config.toml
n_layer = 10
d_model = 256
n_head = 4
n_kv_head = 4
head_dim = 64
d_mlp = 1024
vocab_size = 1024
activation = "tanh_gelu"
norm = "layernorm"
norm_place = "pre"
norm_eps = 1e-05
positions = "learned"
qk_norm = false
attn_scale = 0.125
bias = "all"
tie_embeddings = true
parallel_block = false
init = "normal"
init_std_qkv = 0.0415
init_std_o = 0.00929
init_std_up = 0.0415
init_std_down = 0.00929
optimizer = "adamw"
lr = 0.00109
beta1 = 0.9
beta2 = 0.95
weight_decay = 0.18
lr_head = 0.00502
grad_clip = 0.5
warmup_steps = 401
schedule = "wsd"
decay_fraction = 0.748
decay_shape = "linear"
final_lr_fraction = 0.02
batch_tokens = 16384
seq_len = 128
doc_mask = false
z_loss = 1e-05
train_tokens = 201900000
steps = 12323
dataset = "wikipedia_en"
MLP neurons of a small language model. Each row is named by its layer, matrix (up: input weights) and neuron, and shows model dimensions 32-159. Each number is 128 + 24 x the weight over its row's rms, rounded and kept within 0 to 255.
Before each neuron's rows, "fires on" lists the tokens most often at its 100 highest values on Wikipedia text that the model never trained on. A number after a token or word is its count.

fires on: " a" 36, "1" 11, "4" 9, "." 8, "3" 8, "9" 8
L7.up402 [166 142 152 107 145 149 104 179 134 126  99 153 111  64 125 125 154 118  62 123 108 120 117 156 184 168 139  95 133 153 151 130 119 110 124 123 151 119 137 119 168 119 137 119  96 105 126 110 137 160 130 116  91 150 107 116 127 119 120 129  94 116 140  92  71 174 142 127  98  95  72 148 106  99 116 119 117 123 143  95 146 131 148 122  91 139 113 103 116 149 104 118 136 124 103 116 148 104 114 164 139 107 153 145 116 109 177 121 133 130 104 161  81 124 154 135 179 102  74 129 110 105 133 108 136 123 115 114]

fires on: "a" 68, "3" 6, "in" 6, "ra" 5, "2" 5, "n" 4
L3.up779 [143 156 156 119 119 130  87 167 174 125 158 104 110  93 142 127 132 102  79 127 131 116 162 113 139  51 145 110 132 170 156 102 131  96 110 137  92 153 138 122 160 161 146 132 145 136 135 147 163 128 154 108 144 166 148  69  94 179 119 159 133 146 131 153 162 135 130 134  80 134  78 107 138 118 114 166  91 135  94 116 155 108 153  99 123  98 114 144 128 100 138 135 141  96 124 117 114 167 134 130 115 104 129 124 150 115 143  95 127 147 119 114  81 120 150 149 161 135 124 111 152 111 121 117 116 155  91 147]

fires on: "al" 29, "el" 15, "l" 14, "le" 9, "il" 9, "ot" 6
L3.up40 [ 87 113 138 127  82 101 129 143 117 117 132 119 137 126 130 121 131 112 123  81 128 148 151 112 131 135  88 117 140 131 143 118 181 141  99 131  90 163 145 157 149 113 161 171 154 127 121 130  73 133 115 102 141 130 125 103 158 173 116  94 130 110 122 169  93 145 145 104  98  99 137 141 132 160 134 140 133 118 164 106 118 151 148 127  82 112 115 171 133 121 115 168 118 140 117 119  85 112 124 104  85 145  94 167 136 150 143 149 160  97 118 111 129 104 132 169 132 117 143 127 114 136 129  90 142 144 127  99]

fires on: "ch" 24, "p" 20, "ou" 16, "as" 13, "," 8
L3.up199 [135 127 110 152 111  96 166 166  71 109 147 102 133 147 119 102 141 143 151 106 110 115 106 195  51 150 155 142  99 131 119 118 147 124  85 138 130 138  91 158 164 136 138  88 107 120 117 172 155 156 136  91  92 181  72 117 139 149 132 149 157 145 114 120 112 136 153 161 117 122  79 166 154 147 116 131  69 127 123 132 170 124 146 129 107  75 120 141 126 122 108 129 124 100 117 176  94 124 137 154 133 160 108 136 115 103 136 102 133 135  99 117 131 140 134 118 121 121 121  82 124 148 103 147 132 131 140 158]

fires on: "x" 22, "r" 19, " ex" 12, " te" 6
L5.up172 [138  98 145 114 163  88 115 173 129 120 123  89 149 136 130 125 116 113 107 142 170 172 168  97 119 127 124 147 110 148  79 113 155 153 135  66  92 116 124 140  95 177 133 112 158  90 180 104 133 109 134 133 120  93 160  88  95  90 129 154 125 115 168 113 104 122 109 107 139  94 107 121 101 157 154 182 175 110 127 124 169 102 144 119  80 124 106 101 138 144 129 161 140 144 142 129 129 133 134 123 144 120 147 154  82 108 157 142 106 116 103  85 122 116 141 123 117 146 129 139  82 106 135 159 162 155 146 144]

fires on: " ex" 36, " in" 18, "." 5, " inter" 4, "x" 4
L7.up859 [129 140 149  90 168 126  85 120 146  51 141 132 175 124 145  97 121 128 134 153 124 139 185 105 136  97 109 127 154 139 107 137 184 136 141 123  90 109 122 146 137 102 135 142 144 120 133 152 158 105 121 118 118 111 150 112  91  89 110 182 131  86 153 121 130 132  94 113 102 113 102 113 128  96 171 127 158 152 131 114  95 119 176 138 130 134 108 153 135 147 118 126 138 128 159 160 126  96 142 169 144 113 108 139 127 174 158 167 136  97  60 110 126  76 120 148 116 115 129 131 104 126 130 141 132 131 111 180]

fires on: "l" 15, "ost" 9, "el" 7, "c" 7, "ell" 6, "st" 6
L5.up523 [120 111 145 135 119 111  83 168 132 139 136  83 157 116  93 118 138 102 150 140 153 124 135 126 108 141 145 161 131 156 111 131 161  73 131  68 133  77 119  98 114 128 140 137 112 110 136 117  86  92 143  81 150 116  94 121 110 142 106 109 134 139 122 107 104 138 107 107 160  93 175  93  87  88  89 132  92 110 154  99 153 123 121 129 169 136 146  90 120 137 101 132 135 133 116 131 135 139 161  96 130 141 171 172 124 140 157 157 100 116  98  90  82 134 112 150 165 159 138 138 151 149 160 145 153 146 155 127]

fires on: "in" 35, "b" 26, "y" 11, " Th" 5, " " 4
L5.up137 [107 119 166 146 109 177 112 124 176 146 137 142 185 103  92  97 155 116  67 156 174 135 145 132 107 130 107 123 115 153 113 149 188 154 114  90 120 117 110 170 119 133 158 126 142 131 113 111 125 141  89 114 144 132 130 154 108 137 121 135 110 130 148 108 114  95 133 113 140 118  88  98 129 126 173 151 132 158 134 134 124 145 146  85 118 124  99 180  90 110 113 125 104 116 142 107 122 135 126 117 163 151 139 116  78 107 107  96 133 137 105 153 123 129 153 122 138 153 144 133 137 121 116 119  92 103  88 141]

fires on: "1" 33, "2" 31, "3" 19, "4" 6, "5" 5
L5.up773 [167 157 156  80 138 152 136 132 152 130 134 143 105 100  92 127 145 121  98 120 148 104 106  99 163 168 106 138 128 177 163 151 158 107 190 120 126 145 102  62 118 129  68 170 152  92 147 167 130 187 127  97  97 124 159 102 119 155 107 153 135 129 166  76 124 115 130 123 101 110 103  79 131 136 125 119 123 104 133 129 181 141 134 139 108 140 124  92 131 163 143 126 123 108 135 132 113 121 111 112 114 151 159 140 110 115 158 128 118 138  96 120  99 131 164 105 140 116 140  94 146 123 114 155 143 119 159  73]

fires on: " Th" 28, " ar" 16, "y" 8, "ir" 7, "r" 7, " th" 6
L7.up987 [125 117 166 137 149 180 117 124 166 142 145 138 151 136 103 108 108 116  94 153 108 105 102 132 151 137 123 156 135 154 126 156 146  99 140 129 113 140 134 141 124 168 115 176 115 126 140 139 114 116 146  85 116 112 144 124 116 137 122 122  69 137 122 123  97 104 109 126 141 109  62 127  96 108 150  88 135 155  90 162 133 154 120 127 127 119 135 179 127  98 130 151 161 118 125  98 102 143 117 130 215 157 140 108  58 188 137 117 119 127 122 115 110 110 149 165 140 106 148 122  97 121 118 124 102 129 120 145]

fires on: "ed" 21, "ch" 17, "id" 13, "le" 8, "u" 8, "ing" 7
L3.up747 [153 141 147 156 147 101 113 129 142 102 148 143 116 129 108 115 145 140 109 139 162 118 106 122 120 131 126 152  76 142 144 175 115 129  83 110 116 105 118 184  93 127 124 157 112 133 101 114 121 116 188 156  87 116  91  96 129 141 128 117 118 102 147  52  68 132 102 177 127 113 129 137 133 123 122 106 118 127 152  92 135 116 146 132 126 140 119 111 106 123 134 132 131  94  96 142 136 141 145 122 159 198 132 141 187 153 175  65 136 123 113 159 113 123 149 113 152 118  72 118 111 148 117 150 118 130 116  82]

fires on: "ig" 21, "um" 20, "vi" 8, "om" 7, "r" 7, "te" 7
L7.up920 [122 126 127 140 147 156  93 145 150 148 149 122 113 108 152 132 126 108 144 142 150 149 106 119 124 107 139 149 144 170 161 100 165 145 143 122 158 142 114  68 119 145 137 134 120 142 123 139 129  82 147 120 111 117 118  98 147  61 136  97 144 148 155 133 132 118 153  93 112 155 141 136 154 111 127 112 147 131 168 167 161 118 114  94 102 118  78 134 155 175 126 136 125 145  94 113 152 152  84 149 128 138 111 139 131 137 154 172 124 104 134 116 109  89 189  81 106 118 149 124 105 137 127 149 149 137 107 140]

fires on: "0" 16, "3" 16, "2" 12, "5" 9, "it" 8
L7.up181 [151 137 132  91 109 133 122 136 138 135 145 113 160 144 132 159 143 111  83 151 126 137  93 146 149 113 111 156 132 139 158 160 154 122 127 122 105 145 124 119 126  82 133 184 128 142 106 154 127 125 147 141 137 138 118 141 154 159 136 109 145 137 117 101 115 160 136 121 156 153 121 142 117 128  80 102 121 125 137 161 151 106  72 150 121 134 137 124  94 150 121 134 172 149 110 126 129 125 103 164 117 140 159 118 171 137 117 123 113  75 101 114  97  95 116 150 128 108 119 114 138 183 137 111 140 148  90 121]

fires on: "-" 16, "er" 10, "us" 9, "le" 9, "ab" 6, "et" 6
L5.up451 [142 116 125 169 118 107 115 169  83  99  85 109 132 142 133 145 142 153 169 128 135 127 130 101 149  85 138 157 139 144 106  87 153 158 147 124 150 138 133 130 105 115 130  99 125  80 147 154 105 101 128  94 126 129 139  87 112 120 108  92 158 125  99  79 154 144 141 133 118 130 202 118 148 136 180 172 123 101 126 143 159 138 129 145 136 109 148 177 133 150 114 154 153 166 141 143 126 169 117 118 100 105  81 143 111 105 129 136  85 126 129 119  85 134 117 106 116 188 150 114 129 154 123 112 113 144 187 147]

fires on: "a" 100
L7.up94 [123 134 123 115 115 133 112 137 157 141 137 159 124 105 105 143  95 117  86 123 132 147 121  97  82  74 154 122 132 163 128 153 126 103  92  62 141  95 126 127 168 133 129 213 100 152 123 165 144 141 158 121 140 115 135 113 146 174 131 149  95 123 135 129 134 107 146 132 125  79 110 158 124  97 118 178 129  78  62 129 150 114 133 149 134 110 159 107 141 133 150 115 156 106 159 150 108 144 128 127 117 144 114 143 144 117 162 125 152 128 130 125 122 137 126 126 190 141 126  97 149 126 171 114 130 140 122 123]

fires on: "c" 22, " Sc" 14, "i" 13, " sc" 13, "ell" 6, "hed" 5
L5.up885 [157 134 156 139 159 120  94 128 139 107 145 100 150  86 115 150  97  88  87 154 145 120 145  96 166 120 134 142 113 179 143 172 127 143 134  64 122 126 131 101 108  69 169 184 136 120 141 169  94 157  96  94 123 132 100  89 133 143 118 137 115 141 200  89 121  92 114 123 141 140 138 118 141 124 157 103 124 104 152 126  98 122 156 135 104 112 101 124 152  98  68 127 141 113 176 105  91 119 129  72  95 168 141 107 159 151 149 107 136 139 132 119 106 166 132  94 128 123 121 144 154 133 115 132 128 135 102 124]

fires on: "u" 38, "i" 12, "in" 11, "y" 6, "a" 5, "k" 5
L3.up242 [142 134 173 142 152 163 142 124 162 110 162 163 138 121 145  88 121 143  78 131 135 106 148  87 124  87 109 124 138 156 168 115 189  95 148  94 124 148  91 144 129 119 121 189 126 160 102 134 134  70 108 123 178 101 121 122 133 170 129 188 121 140 111 148 165  93  70 153 118  97 121 135 105 110 125 126 112 134 133 107 107 109 157 129 125 127 100 177 147 107 141 139 159 105 126  82 132 152 155  86 145 145  95 115 125 125 115  96 146 148 148 128 140 103 179 123 134 108 133  74 121 108 139 142 109 115 115 128]

fires on: " app" 11, "2" 10, "y" 9, "0" 9, "8" 6, "3" 6
L7.up839 [122 115 124 120 114 116 138 167 142 158 139 142  96 102 124 131 147 150  91 137 117 133 121 116 142 107 121 143 122 129 116 152 124 121  85 121 113 156 133 126 127  91 139 149 139 137 156 164  96 162 119 142 170 127 103 117 104 125 113 173 144 140 139  65 144 105 120 119 141 115 159 114 135 102 144  82 128 147 127 140 176 136 110 103 114 154 104 178 107 132  98 121 156 112 120 120  98  66 119 139 181 113 125 124 164 118 103 127 127  95 113 104 105 115 162 133 162 137 143  76 151 145 152 156 164 137 139 160]

fires on: "orth" 22, "r" 11, "p" 10, "ach" 8, "ad" 7, "ep" 4
L5.up235 [ 99 123 189 128 151  87 117 128 147 121 138 115 159 112 113 165 161 140 143 129 138  74 145 116 144 170 118 140 122 115 168 159 135 103 134 126 124 136 188 138 160 146 100 133 124 127 128 105 132 141 146 167  95 126 122 142  95 107 103  96  99 132 114 162 119 103 143 152 166  79  88 129 119 175 152  98 146 111 105 128 116 143 158 103 168  54 120 144 135 163 155 131 150  79 135 140 102 143 139  87 102 138 126 120 150 111 124  94 133 146 142  95 134 140 145 117 143 137 109 114 138 112 101 123 155 155 165 144]

fires on: "m" 22, " Al" 18, "l" 9, "er" 5, "ss" 4
L5.up639 [105 119 123 168 187 125 171 134 120 118 113 111 110  91 142 111 139 143 139 122 131 177 143 141 111  98  84 151 133 149  85  93 123 145 116 109 145 173 116  96 136 166 107 108 118 111 115 127 147 132 112  95 131 142 129 148 162 101 106 145 179 156 146 127 134 109 127 113 124 146 123 158  96 152 100 108 155 118 105 140 147 136 126 114 127  95 101 114 148 137 113 139 119 152 135 140 132 102 166 131 105 143 157 144 114 114 134 125 119 113 112  51 106 101 136  93  84 110 144 101  95 123 151 159 114 173 165 133]

fires on: "p" 62, "ff" 4, "ast" 4
L5.up354 [110  99 143 128 130 116 177 176 114 136 136 140 132 116  90 134  80 111 140 153 148  94 128  68 149 119 127 141 133 137 162 158 121 115 122 124 127 119 149 147 164 169 127 121 105 139 129 103 130 120 152 168 109  88 104 111 124  99  90 120 125 152 142  91 103 114 157 124 124  93 114 207 128 153 156 150 119 105 127 120  90 123 161 135 126 102 157 124 137 143 221  96 153 112 159 141 110 131 173 117 134 109  94 155 139 118 130 116 110 131 144 130 139 156 135  96 158 122 144  98 130 128  94 112 146 151 129 120]

fires on: " sp" 24, " p" 19, "s" 13, " years" 12, "-" 8, "es" 4
L7.up623 [105 116 153 171 119  94 129 147  96  94 113 126 133 137  88 142 126 103 114 148  77 167 124 135 143 115 135 122 104 129 109 129  82 126 106 169 113 183 175 151 105 166 132 117 145 118 132 145 119 141 150  99 114 155 128 120 114 144 102 134 111 139 168  97 112  75 136 147 138 132 141 121  68 153 109 164 112 162 149 151  91 153 122 135 101 145 140 101 131  78 111 130 146 146 137 159 105 108 140 117 140 135 172 112 131 146 104 118 122 126 141  80 118 116 135 126 118 151 146 161 140 118 118 130 160 100 141 131]

fires on: "ar" 28, "l" 20, "rit" 12, "." 9
L7.up89 [198 146 157  91 114 141 119 135  66 172 108 117 112  86 158  90  88 146 114 127 112 153 115 135 148 117 153 144 120 130 126 129 139 158 146 118 142 110 118 135 157 115 124 134 137  98 106 142 121 157 148 145  73 147 120 102 122 165 127 107  79 108 150 131 160 147 164 118 137 153 119 121  91 130 126 132  89 116  90 146 124 133 142 130 159 107 136 173 117 100  86 137 156  95 135 126 134 125 130 139 123 115 126 161 155 150 107  96  81 115 106 104 103 131 133 136 118 155 139 130 155  98 160 127 140 114 132 112]

fires on: "um" 18, "l" 12, "am" 9, "om" 9, " Al" 6, "'" 4
L5.up555 [137 128 110 152 135 131 121 140 121 151 107 133 133 106 160 129 121 148 125 132 115 130 119 103 105 115 120 173  97 123 110 142 167 145 107 134 174 154 120 149 134 142 104 141 122 131 142 110 151 147 163 124 131 135 132 117 151 121 126 139 167 122 104  74  92 109 118 158 110 130 145 150 102 144  94  84 123 107 112 116 133  99 139 182 118  77 116 109 112 139 141 131 108 157 122 116 120 151 173 121 135 101 123 146 112 133 152 142 112  72 122  85 106 126 159 101 107 154 157 111 134 163 173 169 182 149 142 164]

fires on: "2" 36, "1" 31, "8" 9, "6" 8, "9" 7, "7" 4
L3.up479 [123 138 140 115 112 165  97 146 158 161 169 138 108  94 134 190 162 131  83 113 118 122  97 111 159 130 115 142  97 123 115 170 124  95  65 119 182 138  88 117 177  93 135 154 114  93 125 101 151 143 138 129 125 117 127 121 104 114 142 159 115 138 127  82 112 156 129  97 115 147 122 161 145 132 146 111 117 106 142 104 137 161 110 101 144 100 122 133 132 151 168 118 115  86 117 114 136 111 133 132 111 151 144 108 111 137  86 147 126 129 116 130 106 109 122 109 158 140  87 103 169 138 116 124 130 170 132 102]

fires on: "el" 26, "r" 24, "ell" 21, "ed" 12, "att" 4
L3.up463 [132 100 114  98 141 154 117 130 117  76 166 150 122 110 126 143 139  67 134 115 146 109  87 105 106  90 127 178 140 143 126 125 109 110 115  76 107 102 101 108 126 118  91 168  88 134 145 113 104 123 161 105 131 100 171 128 144 115 127 130 173 116 141 103 107 130 131 168 121  95 103 135  81 100 104 113 102 107 148 102 115 103 127 140 159 132 132 162 127 170 146 108 146 169 159 165 137 110 140 117 118 129 112 152 107 149 115 161 145 152 128 115 123 163 137  98 150 139 142 120 102 158 140 144 150 148 167  89]

fires on: "id" 34, "el" 12, "ud" 11, "ing" 9, "ed" 8, "ist" 7
L3.up499 [121 161  97 122 154  90 121 148 121 103 142 122 144 122 129 138 123 122 101 119 106 108 104  80  88 104 144 139 136 130 120 150 113 111 109 113 116 103 139 146 144 100 152 138 145  79 108 158 113 107 155 130 122 155  91 110 103 152 110 131 194 127 174  93  94 113  66 175 137 132 101 108 100 161 124 150 120 138 155  65 127 117 145 106 132 149 122 114 115  97 120 154  97 137 144 117 161 141 123  98 130 153 157 118 130 134 121 130 186 134 101 125 135 128 154 127 104 157 146 144 132 136 137 156 145 133 149 134]

fires on: "y" 22, "l" 16, "le" 16, "re" 9, "om" 8, "ry" 5
L5.up680 [138 150 141 103 145 154 105 154 138 138 108 117 139 121 129 148 148 126 119 103 139 158 134 147 125 146 115 176  92 110 100 133 162 176 105 106 156 118 114 164 135 140 130 162 113 126 118 185 149 123 144 125 121 115 145 120 158  71 111 139 124 110 111 100 107 117 131 141 107 128 136  80 115 143  97 107 123 117 134 111 139 140 128 112 141  70 129 103 103 156 133 139 105 125 127  60 109 153 205  88  97 114 113 128 105 155  96 188 144 126 121  77 105 111 192 143 101 137 129  99 185 143 153 138 129 137 164 116]

fires on: "od" 21, "ro" 15, " T" 14, "o" 12, "red" 7
L5.up306 [120 125 134 124 159 139 102 120 133 104 141 112 141 111 110 162 125 138 166 120 154  93 118  99 130 136 158 163 117  98 112 150 150 144 152 106 101 140 105 172 146 133 131 100 112 168 152 154 162 120 137  79 144 125 145 109 150 150 123 121 119 126 131 121 129 123 150  79 140 123 137 105 103 125 138 185  97 122 144 138 126 115 102 107 136 160 154  91 145 111 117 149 141 124 121  55 158 141 144 158  95 164 157 142 111 113 122 130 146  94 125 132 163  89 102 134 165  83 136  36 148 160 142 118 131 105 125 104]

fires on: "es" 22, "et" 19, "s" 13, "ed" 12, "res" 11
L3.up250 [121 141 138  97 144 120 139 161 111 128 127 128 126  99 104 116 132  91  78 129 107 116  77 164 160  88 121 119 138 168 104 101  99  93 109  85 109 125 139 185 171 124 133 104 103 151 103 136 166 100 105  95 145 135 109 112 160 176 110 136 150 138 177 109 134 140 101 113 136 135 118 120 157 131 118  92 131 141  87 125 130 124 147 142  83 110 138 132 167 108 154  99 113 126 142 141 144  86 165 103 118 115 114 116 184 117 160 159 127 112 115 135 147 139 153 102 134 129 108 146 118 128 119 140 138 141 182 112]

fires on: "\n" 45, " f" 5, "er" 5, "y" 5, " In" 4
L7.up677 [136 107 133 109 133 122 148 118 111 133 161 149 124 137  87 127  95 133 141 131  81 146 134 156 165 118 113 139 140 154 158 141 110  76 126 109 108 120 129 107 116 122 130 159  89 193 152 141 157  86 121  92 164 207 137 138 126 111  69 102 136 128 149 113 129 104 149 137 125 168 129 128  90 120  70 169 144 108 119 142 105 138 144  88 117 129 141 155 116 101  92 146 149 133 112 150 100 126 144 130 150 126  92 124 137 132 138 200 145 111 101 103 136 109 114 113 104 109 108 148 164 121 157 114 138  95 135 107]

fires on: "ife" 28, " years" 24, "ctor" 8, "amily" 6, " War" 6, "s" 6
L3.up614 [125 120 131 110 148 123 133 142 105 114 129 124 115 160 135 134 164  90 124 141  98 144 110  99 119 125  85 118  75 107  98 118 119 116 115 111 123 148 161  82 162 188  99  96 131 111 150 122 172 107 105 139 125 197 109  85 129 149  92 125 161 118 200 135 123 178 109 148 182 132 133 123 109 156  78 148 112 117 152 145 121 157 119 145  98 160 129 134 124 101 117 138 130  94 160 133 173  76 136 111 150 125 130 137 187 136 142  82 127 143 152 114  99 180 128 118 144 166 131 152 133 114 145 146 165 136 159 160]

fires on: "a" 68, "2" 22, "o" 8
L5.up844 [139 136 117 151 126 137 140 140 146 123 139 140 116 106  86 134 140 129 103 122 163 129 136 145 107  72 130 170 156 140 131 156 118 100  96 119 126 123 101 106 154 125 152 150 101 150 124 154 129 134 101 118 178  68 131 124 132 173 120 140 146 129 111 114 118 163 133 111  91 135  82 134 176 134 168 169 119 110  95 132 172 103 141 119 151  99 159 119 170 134 164 117 121 106 114 133 103 150 123 125  65 125  75 148 162 107 155 114 148  90 161 107 122 116 100 107 106 141 136  85  93 134 151 163 108 135 192 102]

fires on: "il" 16, "o" 13, "x" 9, "el" 9, "a" 8
L3.up23 [136 153 157 117 145 131 147 171 137 130 126 118 109  92 132 113 128  92 113 122 142 163 179 106 153 149 117 118 110 156 124 119 139 142 108  89 112  91 138 120 148 151 138 124 129 139 160 131 121 135 111  82 142 136 106 133 135 103 109 141 130 121 120 174 105  70 132  91 114 101 148  99 125 134 142 137 131 121 115 162  72 163 120 137 103 119 109 138 139 161 108 149 128 113 136 133  95 147 144  98  81 157  90 147 148 137 126 129 157  95 105 136 111 106 135 152 123 145 121 152 121 116 139 150 120 125  68  98]

fires on: "ar" 39, "il" 17, " In" 15, "an" 10
L3.up25 [118 137 114 130 133 126 130 137 125 126 143 135 151 161 127 126 140 146  68  80 138 141 143 143 154  99 122 151 130 144 130 128 162 134 122 129 113 120 117 180 171 120 125 139 100 112 122 156 168 108 100 144 177 146 103 112 117 155 118 105 172 103 151 124 124 116 143  97 134 103 141 110 104 137  74 152 139 119  99 148  64 103 144 106 137 152 149 182 129 105  89 164 132 149 119 104 148 111 125 144 111 178 116 150 143 136  95  96  93 130 118  96 137 110 149 162 121 153 159 134 113 121 141 144 113 159 152 130]

fires on: "-" 51, " sh" 7, " H" 6, " sp" 4, " N" 4
L7.up185 [131 119 169 173 149 139 122 123 123 147 127 108 124 174  91 136 117 147 112 127  79 150 132 161 114 100 134 104 112 152 144 112 125 124 119 136 119 116 134 142 112 136 131 102 119 104 116 140 111 145 138 117 142 136 125 129 117 115  85 139 128 145 182 111 127 137 104 145 106 108 157 114 147 137 116 150 108 135 104  79 117 134 140 153 111 113 129 101 174 149 141 160 145 160 101 132 120 135 119  97 122 158 147  88 137 138 144 188 116 106 151  68  80 117 138 110 191 185 168 103 119  98 145 193 133 101 108 105]

fires on: "an" 29, "or" 17, "a" 16, "ir" 11, "ar" 11, "it" 9
L3.up986 [127 135 144 156  96 135  90 113  98 123 109 125 107 100 121 111 112 142 131 138 149  87 101 157 144 120 140 125 136 146 126 121 134 105 127 144 116 139 109  82 154 126 105 185 146 146  96 134 167 159  95 125 158 155 127 152 137 169 133 177  99 136 116 127 106 139 103 118 139 111  95 148 130 133 114 133 128 107  52 158  66 113 138 163 104  98 126 148 112 138 175 134 138 100 120 115 139 138 116 115 175 132  99 118  99 160 133 150 131 149 111 138 108 100 122 127 113 106 154 149 114 120 191 148 139 131  80 175]

fires on: " sh" 57, " Sh" 29, "c" 4
L7.up332 [149 115 109 106 150 105 108 162 133 124 144 121  98 122 104 144 116 126 112 141 114 137 137 154 125 134 137 150 127 132 143 131 164  75 126 115 131 124 124 142 144 145 117 170  85 111 109 144 118 136  88 140 120 141 128 124 117 115  95 142 136 146 150 132 102 155 145 101 133 129 135 103 101 129 129 141 161 125 143 126  92 104 132 120 102 122 103 180  81  95 108 139 112 120 135  85 119 116 153  97 112 220 170 196 117 116 131  99 130 165 115 102 126 118 126 117 152 171 149 140 102 167 136 147 140 132 121 159]

fires on: "in" 35, "e" 5, "es" 5, "c" 5, "ell" 5, " s" 4
L5.up231 [115 115 152  94 117 107 134 151 192 108 137 120 138 114  76  97 115 146 101 145 119  81 111 126 152 117 106 140 102 143 158 197 149 110 146 109 108 146 145 109 161  92 153 134 119 110 142 141 101  84  85 140  90 148 127 133 143 120 140 131 137 151 141 107 117 121 120 155 155  85 124 120 110 136  79 127 134 128 122  94  98 131 113 106 108 103 108 143 153 130 109 131 155 155 120 161  89 120 115 110 127 161 122 167 145 119 162 112 122 164 116 123 137 124 161 123 125 124 104 149 122 113 156 121 135 203 125 144]

fires on: " " 51, "." 13, " to" 11, "l" 8, "0" 6
L3.up313 [159 158 100  88 112 163 140 137 106 127 110 110 132 101 139 144 148 105 117 147 148 125  93 147 115 129 109 115 125 144 131 135 115 158 139 150 140  95  58  95 105 131 122 149 121 127 110 181 110 119 130 148 106 173 127 128 156 139 165  91 170 100 158 100 156 137 146 111 123 147  89 126  96 140 126 128 135 131 113 114 102 104 122  75 117 146 153 177 114 130 123 137 158 144 122 143  84  90 106 141 133 138 105 191 137 103  99 132 170 106 111  76 141 142 164 161 110 124 145 103 142  81 111 162 146 150 114  71]

fires on: "el" 23, "p" 13, "l" 8, "b" 5, "a" 5
L5.up38 [126 137 106 133 143 121 110 122 162 115 120 182 127 107 145 100 123 115 149 146 155 129 169 118 177 125  90 122 112 139 148  97 153  93 121 116 134 123 138 141 120 136  81 125  87 151 137 125 139 134  65  68 141 118  95 124 165 122 130 120 123 139  94 137 114  92 123 167 104  77 164 119  75 121 116 121 122  92  78 124 113 137 169 120 108 149 116 150 118 127 202 136 179  90 128 136 112 168 133 108 122 157  86  98  95 172 130 130 161 115 114 139 119  83 129 147 130  99 170 139 124 131 125 122 165 120  91 113]

fires on: " dis" 15, "it" 14, "a" 13, " reg" 11, "us" 8, "ot" 7
L3.up163 [153 150 107 157 138 155 177 119  84  96 136 124  97 105 141 160 146 141 135 121 138 134 144 158 146  80 152 119 150 144 118 143 103 109  98 108  92  70 130 125 101 123 126 162  99 139  88 146 154 181 121 109 143 144 123 122 143 139 137 142 123 116 165 102 125 149 157 146  91 109  66 170 158 121 142 161 101 134 105 116 113 118 170  83  83 144  76 181  97 117 120 127 177 132  75 133 144 123 117 134 154 133 132 127 130 150 115 114 106 148  82 150 131 123  96 101 125 115 150 122  99 133 139 144 154 135  62 140]

fires on: " |" 73, "r" 12, "y" 4
L5.up855 [133 102 142 140  95 137 119 149 162 111 180 129 157 140 137 148 113  98 110 125 139 102 145 133 120 117 145 140 117 135 126 115 138 148 159 151  87 124  89 151 151 104  75 192 113 110  71 185 112 145 122  96  77  91 121 125 131 101  99 141  83  48 139 124 137 147 115 126 126  80  85 152  91 133 124 165 158 129 145 156 109 136 193 135 172 123  83 175 147 135  62 154 148 112 113 123 109 168 114 158 140 149 111 147 121 156 123 133 137 113 123 125 130 114 160 123 138 120 118 110 134 110 132 140 128 172 159 144]

fires on: "c" 32, "C" 28, "ec" 18, " rec" 6, "cc" 5
L7.up425 [134 123 150 149 121 132 107 112 147 129 151 160 150 132 145 139  97 163 143 132 141 105 159  83 107 114 141 147 102  98 115 168 129 124 154 113 117 147  85 145 115  80 161 115 147 146 125 153 121 167  98 121 144 137 146 111  97 140 127 146 104 144 150 115  88 111 135 165  82 101 128 136 115  90 151 118 172 104 130 130 166 177 179 132 110 159 122 114  84  88 122 161  98 154 138  49 127 119 188 112 158 182 123 120  96 124 123 128 111 110 145 163 106 139 109 139 123 163 116 114 159 150 146 120 148 133 116 112]

fires on: "ec" 17, " rec" 15, " f" 12, "cc" 9, "f" 7, " ab" 7
L7.up523 [102 153 147 152 144 129  89 111 131 123 143 151 143 133 131 118  87 144 163 144 128  98 110 112 143 122 136 114 118 109 127  84 141 134  99 140 153 123  97  87 123 100 160  85 108  84 136 109 118 132  70  46 172 172 133 136 121 132 115 143  96  78 120 138 117  92 142 150 123 120 127 167 131 133 172 150 136 125 116 138 102 129 108 130 127 132 123 153 102 128 161 162 143 157 143  88  99 140 162 132 106 124 158 113 105 132 161 149 133 104 137  97 111 155 129 144 161 151 146 127 170 122 162 112 129 104 106 164]

fires on: " res" 39, "er" 15, " cons" 9, "es" 6, "res" 6, " f" 4
L7.up131 [114 148 152 104 137 160  97 127 160 117 151 156 131 132 144 120 105  83 146 132 117 110  95 146 167  97 135 107 123 161 134  83 122  76 110 131 126  98 134 128 109 134 148 142  97 131 135 155 161 108  92 134 159 133 104 168 139 124 103 141 119 132 157 136 161 120 145  93 131 124 132 138  97 101 123 107  85  79 135 177  58 137 110 113 104 144 136 115 154  97 142 153 132 157  88 123 147 110 134 134  99 149 110  91 147 116 143 153  96 119 129 112 136 123 137 115  97 105 129 136 138 110 150 114 128 147 123 101]

fires on: "or" 17, "r" 14, "ir" 11, "o" 10, "ed" 10, "w" 7
L5.up143 [128 119 133 116 158 131  67 104 164 124 178 171 159 150 116  75  97 133  99 180 134 121 111 158 115 132 161 135 147 100 180 140 139  97 166  95 116 133 100 135 104 130 100 136 113 140 112 100 133 126  98  75 105 111 139 113 123 148 131 177  97 137 140  88 118 142 114  88 116 112 115 114  79 136 123 142 143 136  91 104 125 143 141 158 169 135 138 136 119 126 181 101 122 122 153  99 172  81 171 141 143 148 137 122 127 156 127 133 115 121 120 110 123 135 141 110 153 106 142 146 125 149 131 122 157 133 131 117]